Weights of a small transformer language model: 11 layers, 5607 steps.
MLP neurons of a small language model. Each row is named by its layer, matrix (gate and up: input weights) and neuron, and shows model dimensions 48-239. Each number is 128 + 24 x the weight over its row's rms, rounded and kept within 0 to 255. Numbers have three digits each. A neuron's up and down rows have the sign that makes its largest values positive.
Before each neuron's rows, "fires in" lists the words (lower case) most often at its 100 highest values on Wikipedia text that the model never trained on. A number after a token or word is its count.

fires in: "his" 53, "the" 15, "its" 9, "s" 7, "a" 6, "her" 5
L5.gate697:115181099123153157149097136113124108151161170152120118158098109143085192110142103134129125144164140091130131182090100168107119114127161122094093141089147103157111141148164160124067169139140152127101123154150127093154085107113126093137077091150126097139181144100108134136118154116137134139170116089122141150108113118119114170112080080120118124122089144129126122121156079132110175110117124145133166137117105109143127161119166152097121157138157138117142050100127153127164103120131139122118148125126113107128099128120093099148148102155128152125149131168141122093138153094137074126
L5.up697:148151104181130158105132072152143118080102156126153104158080137153089132135100158173122160149119145127104081101128132136084057133119115162099174155132142123186086157177151124088139131138097113112133149130144140109116121143136121175137116096113121111113166104137137086124145097121128127162157132148117109091185084125102084139089137134132155124107116130137130145156131127102158092104127124122130167104128127116103164130162137157128139167056130145151124141164116108141142129140129121146162147132130168141105127123084131115108077129162133082143148127139124145118132165107159131132

fires in: "for" 31, "in" 23
L3.gate223:051120156133140129153094144132099115125131073128116112146118134151168158088109137140102108130135147115132128146139128108153112120133117124178097113120116163148132126122136135105086091164123150120120109064105105133145143159105149110131098113138147151117130108079101144117126124084146147154146170161135167140134144139098110163169141126163090127118158144126105095112096121179121124150117123137151146148128102155165088159154146082136119131144107131118116095158121150106119137158129126111183136096151118155140138127082122130117191164160115132147071133106099116151136126160118155121
L3.up223:156129135139111154109143165111094137077162118126143153105111155116121124109166147122123145083105130161122144111154114138182099143179106106181120142111124122105151130103119131136092089126175092116143058136139111156119114104087174126114151106103152149132196128165123138117120121107140165136148140182108148162146132131119099149107158086124114107122156156107111141136146133142120131149143139115119168126134098127144142138117174070147150139136142097128127141151125167154136141151117111146138136121184154167123086138153116098120145118115098108126084113107108138110093107145138138149

fires in: "until" 27, "since" 25, "of" 13, "after" 11, "to" 9, "before" 9
L2.gate229:096152130182088092141108110122137094110126142125119121139149088142148112112128127120108111117114131130176101160099160095116126103137112101145123088133113150168106175120136150124149154137090129120117132112160093096132128082143140111139149122128106146109057150078063085125100164070107116128144145133122116145111118108166142113139079101089137127122128189147129133131101133088110078152108116095097126123153068112157104176115157107148120115133135113164106093103118110152129066120149120098125121154104146142157114136135118089112138141112168157125135149134148096116123105113133162152
L2.up229:120147133111114128171111137114118100133126162057134158149127102154160090120159163123164132135103153118171126161065118111114155133147165086125126102103135109140136147109106157120165098114087087140106138114123109116146165140119131111144131183150151151136092142102102090088052171141122115142124125144108133128111136136151109121118110124086093128163136158145112110111118144137143103128123144154131138143147120104159128126118143088144101165129076128070088094149110122126096058115166128135145150101111098115139139154083136102146124162156169106097142097122138090116105177139146166157

fires in: "an" 33, "a" 19, "plot" 6, "having" 4, "to" 4
L5.gate145:164139129175156189103139109129125140111138084130102138075098126163115178096120142104079104147115172174114099143076154148106117128080124070121167114140097104134120117160160112110177131099099157087143137116150116156121109081099108118137132153102139074102094102124149134124121119118138132121141074148149134131104105168109136150124090119121142101131146085145166146129128098153152119169149153121153133134138145091147126125101094130152124159134128147146144079090124150136155119126162137149150116120117142106122158160112096190149155132190149176118122135184088147140132158121132150097
L5.up145:103178146165142121099141129111102109165118188143103106168128147132148161134110146129149180101131120129119077165123112106117109137122153133122176151086111177110143128096128085157119095139134108152071140121131133151144097150142160113165109147107160164106161205142119133134103102147114108128126101117152143092079097124143129120127130095130133116119128103133070190061143096099113125126108154110148123172128118137117136105106120120139123170120137139134101132135101156094112135135134132090175143187124139147141167122155153092103088128147124158128093183121125159094110141112110151137

fires in: "born" 36, "early" 20, "town" 11, "mid" 7, "taken" 4
L2.gate370:163113141129179140123150145126130154130128167098143147156132146135121149135128131131077123153129098111134136135121148124110116126147130124102105108092082150135122091134130076143158157140145110107135122075108076116123178135115078139124125145151158096118164076125077143124139093096156149155088140164098087132116116145125130095096133169133143158120147087101111118142141083108094166114144152167120137121135135146095090152163140142132141118122131142100127151127125145131140134145092110117100146126109106138110138114148123128125118146175105129144124155131108123134112156115147145102
L2.up370:151135123128123126132136129100191138125091123147149073119099151065134100142188120137114120107137138188156164162140164139118062109125131093140164142103121133148135162151152141176117128109084096119148131106105142073094120108091171152117123086123113145104143127125091122141176119133085105144109142155118105100172102133145127136160103145160137115097120150082162173123138154099142132107112100123105153152125129145120123184130153110108140163060156121175146148100151089097144155151131125112127141126120168122169102132153120092134114154098102139116105090149110130123117096146138135106

fires in: "in" 72, "of" 14, "for" 9
L3.gate450:083114133087148129157164117096112113127155107120143121115141147131178145113174127079111118111136126111139149123128155092138112121112095118112098108104097135123122143123120129125089122183155106160172071131140142157140149113151119132109112092162117088141138141145101078138144134125128114108171169120113126131119174132153127146142144144135094134139153132106129136143128136180154109131118101099142154127166148129120123155135112107118140113121137120117151113150116151144120138106102137128151123111150153173118131090120141119157112156112099132128145063166098161110122152155112114146
L3.up450:113137131096162124129155117099134125148187193120135129137132161111143129125170108087072133110148150122151121124115125147074126121121120120110108114131105153102116139153141123134133105156148121128149095160132154136149107122142124099091145140125113071112167148110097108143112143120094102130122126079127130126132099178126111111086154138153113139140154145146126148160114140171144120122117111128126169141132144116095149159152093092137139177123065141115168140138133082116076152118114093123156158129190160120085110103102122143125100159119123140129114101129132127086125140157086123115

fires in: "the" 31, "he" 18, "she" 11, "they" 7, "it" 7, "a" 7
L4.gate1084:158168142126132132135177125169143124144097189108090165101093125105138153134132098141140089110117080099121081090121146172111095135139134124158132143141149102148143172080161147115151121100155109132100107121186124127130094144136141152093138138131124137126137093133115131124103138156142096114120146104129168137139104135152130112156104124132130098121128086131107122121094139100108086095156085106086149133130130108173100147131122095137152127108103147139124132105094166142127146126145069119154129091116148111128111158141118155087160132101144128110133105133095116142107125148114106133
L4.up1084:111146131121138109157165105166147141142153136157125124099143121117149150127139142126129094115111129131098113123160101124118097142145113133153111133125127112121119149130132139140137148109118112115101121115160121120163130119129188125136194106122140113083152126087109116138113112141147101129135152059164180092127112150130146118136082106137149103100163125139121121110123109094106130164134102124078155180110137123151123141148116158109196114140129139111143132107120128161153076175143146106179094119109201113157136122127076160102157124116108116105105108173138125081123118121148136125

fires in: "after" 28, "when" 20, "while" 17, "although" 8, "of" 4, "to" 4
L2.gate37:140145189098136113128140119125148100129109096161107113144117117090120136141103121178108164103133128124159122122123109108130167082156105104161100118114149115126179159164151165148136150166140136135117164072100147132172114129110135109129136105116149104114137106118059154124142111146148142122140130131153106139146136109144099125092100093082145068123136155136136121150149156124157126168113174155137102110151109094126110103087159108120105124132152155150144107075128103130144085117100117072108064159114069114139127124114118103122117131118160162139146106121136125120124123096144171147
L2.up37:127134150119170133146152145120149111108145098121128121143164163138111095133114112154174141169110151119128099129086120135141157095119118090152104123181112149115097126136142170138102166169134160142129119090088114137166131116148125086160150106124165101131143121159143142128110133173090115120146137166126091139115127152151146108108103105099140119147125119169144112113142110118125168171050156157094084078172093123119118081131131106100115113099078144142104148163134095140138112118071048104096126144095120120130173131104144128132165134129115113119122124113130149123127097113130126125

fires in: "been" 28, "be" 11, "were" 9, "is" 8, "was" 5
L2.gate654:123127132101118135125077140135105150076152123128125109140148107124121123159133110165143124121118139123139138154158110089127120125118105102164129075131117140168113102076148154141130156138128143107157117093100115114090106126090099144134128110135085126141125099114126095072117120136117111139136102150125114116127092119122121109102153100136128123124121123139084113109126109128138129150122143122148086203129174109180127088169087103141146117144147166150119122132135097131120071098125112134156091155113179123121116104077186105107128125144130114123144106115132127107130173077135117154
L2.up654:106110115151122085161128101118154134102145126127161119166118121158103111167111111119123120090098159126155131163142150087104176112121141126112126128106117122123115113129127094178158142101077132125164106086137118116158125074114091168159108105120153146064146101117147129123124137136176098092140111146166100123094109134158125130137141139144082135129135097100128111156147132101150135156122136127125159133094139134146073107139109165105116125138125147148146072126124132086123135168136128149142123132106116124144124142113093115120129119113070088120129140091180145130137137110141149105

fires in: "to" 18, "since" 16, "during" 13, "before" 11, "until" 10, "of" 9
L5.gate1003:127179107097106084150127113138161112114132103144099158143130113146161152132126133106109088118094141129130106126068099139125140096139125145148164100119117131177137178109142150101150174119110167155117099146181119115140090146113140158122179124121096099150165163155132111076157163187128127151104127138073127118103145105166101140102068109069122132155142125086131152161072141140105142165129136141119141133087123120120155208098101179117102152099117126081144107149115127129128090116164104106144136132149096095102121114154099130129111118120131174138101113140142122148137158167135118124
L5.up1003:134133121111100112130137126150120126115130144092110109185113128143143100139127133138168126128098165150150094078145130137135197145126119129137121099086135083102119093136115133119153112083140130174095136109132077115146129136088136129161175090108114088137129165106090117093123155110097098140124119102164106119103099144120144107121114140149108157155134096139104139135141139080119140107111100141109125145148115098135144097152109089113086115149084142107166151113087109172113085100137109130136114140126120161100133129111100096134118097092105123105155152113136086123129120069125129118

fires in: "war" 23, "being" 14, "votes" 14, "was" 5, "pld" 4, "blog" 4
L2.gate1041:123155137124108091111091149108132141103065166148153136161105107121137146141094105155145115137130112155151093143092131135137142117106141111125175111135144149151118129127083140108138084138119099107161155106117152135121114098089119115165162159140130062096116090157104139136132128127125127136153094133122125133134105096147123127140098064152135140135110118104082116118163102133120143112124109093174134099101160136119123181147142141097144073114139132156146129165155150125142117104182159108125128136148144172127143118130097095120135102164144123111100098092106125129120144184141114155
L2.up1041:138133133093121169104153116136112129099141126110163073123115141117119141135155161132123132101142113115168113115135153135178161120092060149107087170133137131147175120110094111112137119131116151111090143098115081138159105132115133137107131115135119109135128135108120129112129129140127142148074133096128135100122115122159105073134141123106127106166142080196142079159129144124169140150134082171144091114147126149157071098110160144096113194124100097091151116135140104112153178140043102152114163139115135064124156119084102150076122112115137120126111169146176095177113116143148104141

fires in: "a" 68
L4.gate541:143124135099112119131110139115132091113103153144110136103076131116120155115101136161138144120078136121169190093118110147163103151118145113102104090138125155155139128140127117152147168099101145139109158151134136171126118165142117106141140067107151081093138144122096101138102164150146141131145101120124137112152125109109158124113128103114114141077136126134133119128088113112150162165148103135153132129118116121108084154104135140152155141154106145146119145122138145138121123159113100112147144127130096111157109166111155144152100133149097128129139095165124134094134092159168115122
L4.up541:144137106080089120154120156135098159137122150173190106141116117116131139121110162175139145121132169097129132157100102182144106113136168114121145164136107145115097140121138164121115105129099131116088102115073122157148090122144084097158094100096104158125197156083150103135138160113106093153147110084116139130125127101127111123149126121127100107111133121121140156156121129122115123112132092108135118085135098115083170132108151115102116194091121155120127168106161174171102173147112120107141106146111102130114145098093144163123099117163116098133124110162082138138155145150141121095

fires in: "be" 20, "were" 18, "to" 10, "was" 9, "been" 8, "being" 4
L4.gate862:094112133135104103131142111139095165137092148087145117134087102145135145084153112130121142141103095118150101163152152118110125112134116153103090115099127124129145111145131116102133105146121109145130141136158121129156156101102128164161158146115143113090129142151133130122115150120100076131144111105050113137140107131117129123120142128093114112087137164158084117148139147110126179113128152130119132067100176140127147123182152174043167131138120105101106112137143150150183121091128114115106113125161165168116119137122134137122173127145122129132118077143121137099127154108151118140
L4.up862:097145146130125168141135091181105132122125125080128112149091119159104157076165118103089098129125124104127125154151124155111111143119097152127074135122117098152145099148142121166139124140133150135113100133149112105163114100105129145145147154141159113115132112100104171118128125153128121094088132088108103121147160119105085146148143162103083079120121116127087100150126166119112156162143134118089107136104153168147132179135125128085119119133171090113157100119168158156150088121141133100086135107111147126128159153110130121133127120150129112175121097173123075131122170131113134159

fires in: "that" 23, "the" 14, "he" 13, "she" 12, "it" 11
L5.gate507:158107161164129142141124154141178128097113136136121124147125170129162106099171105136141128126166110183100119118102191132102097135131114173142121145133168107128122103156141152143132104134129092162103126085150155130131107104165155134130151122117174142122110121117126092129112157177133118134133116152138165161179169164124166134153186122147113121132130086116089152120107133113121115117124082157133143155118130139156117141120098146149109091145108158131151153118100103174146104118145106122141141128118147105191135110100113145083118158148131120114112127114116125164140112135105169121
L5.up507:145125157165105099176157180124108139126105123148148151115110122147192127087172126168123109147181146145082101119130167129095113113128182126103148117118138087158124130148161134096117129088123112147103090128144125149142097082167146133139096088135155119077143162085089147152134122150139114127100106136151128170114102140121125135116131144140130093138088125118114136115121122141094145130148105140123087152100165144120153142124122132150152140123112148105177086168132123189132110112166110101132129125116101066170145110170092125126129162101135110085088132127131094159141092147123142154

fires in: "or" 26, "in" 10, "to" 8, "toll" 6
L5.gate196:141098088142139107089116105112135086148091104140127085122123196124136116169102119154110111149095114112132126099120115138150125156104142121144144134125107150138113127106129104139102083191122096123059124143113158140146085153081119108160117133111134130123115129137115156148095140157143158111147133190064136118140073143092152133151161142135063125114094149139071141109110129137129150151098134124145131132144128102092149128079094142141126122135111148118153125157130135112145172130125090146115119116137136169090151198141124126131133131152119145144085110160109149137162164184170165127
L5.up196:117091106148165150109150126095129139164055160111108130113160137158134118083131095102111131098160118112133138137146156150166138087073116146154120138115105117111120137115096140137078136138113081102126119142126154101098127143144132091150172144137126172092117137145118130148078138137112132119102097160137134133154096178117091076150178131136155101111150144153110120134133133138094144137131136108099120098115150149137110103086136131142071120134119141125103174159151162095138133096126101119131136115130150152161126136134112093141154121137118089109123119124123117121138139121142136149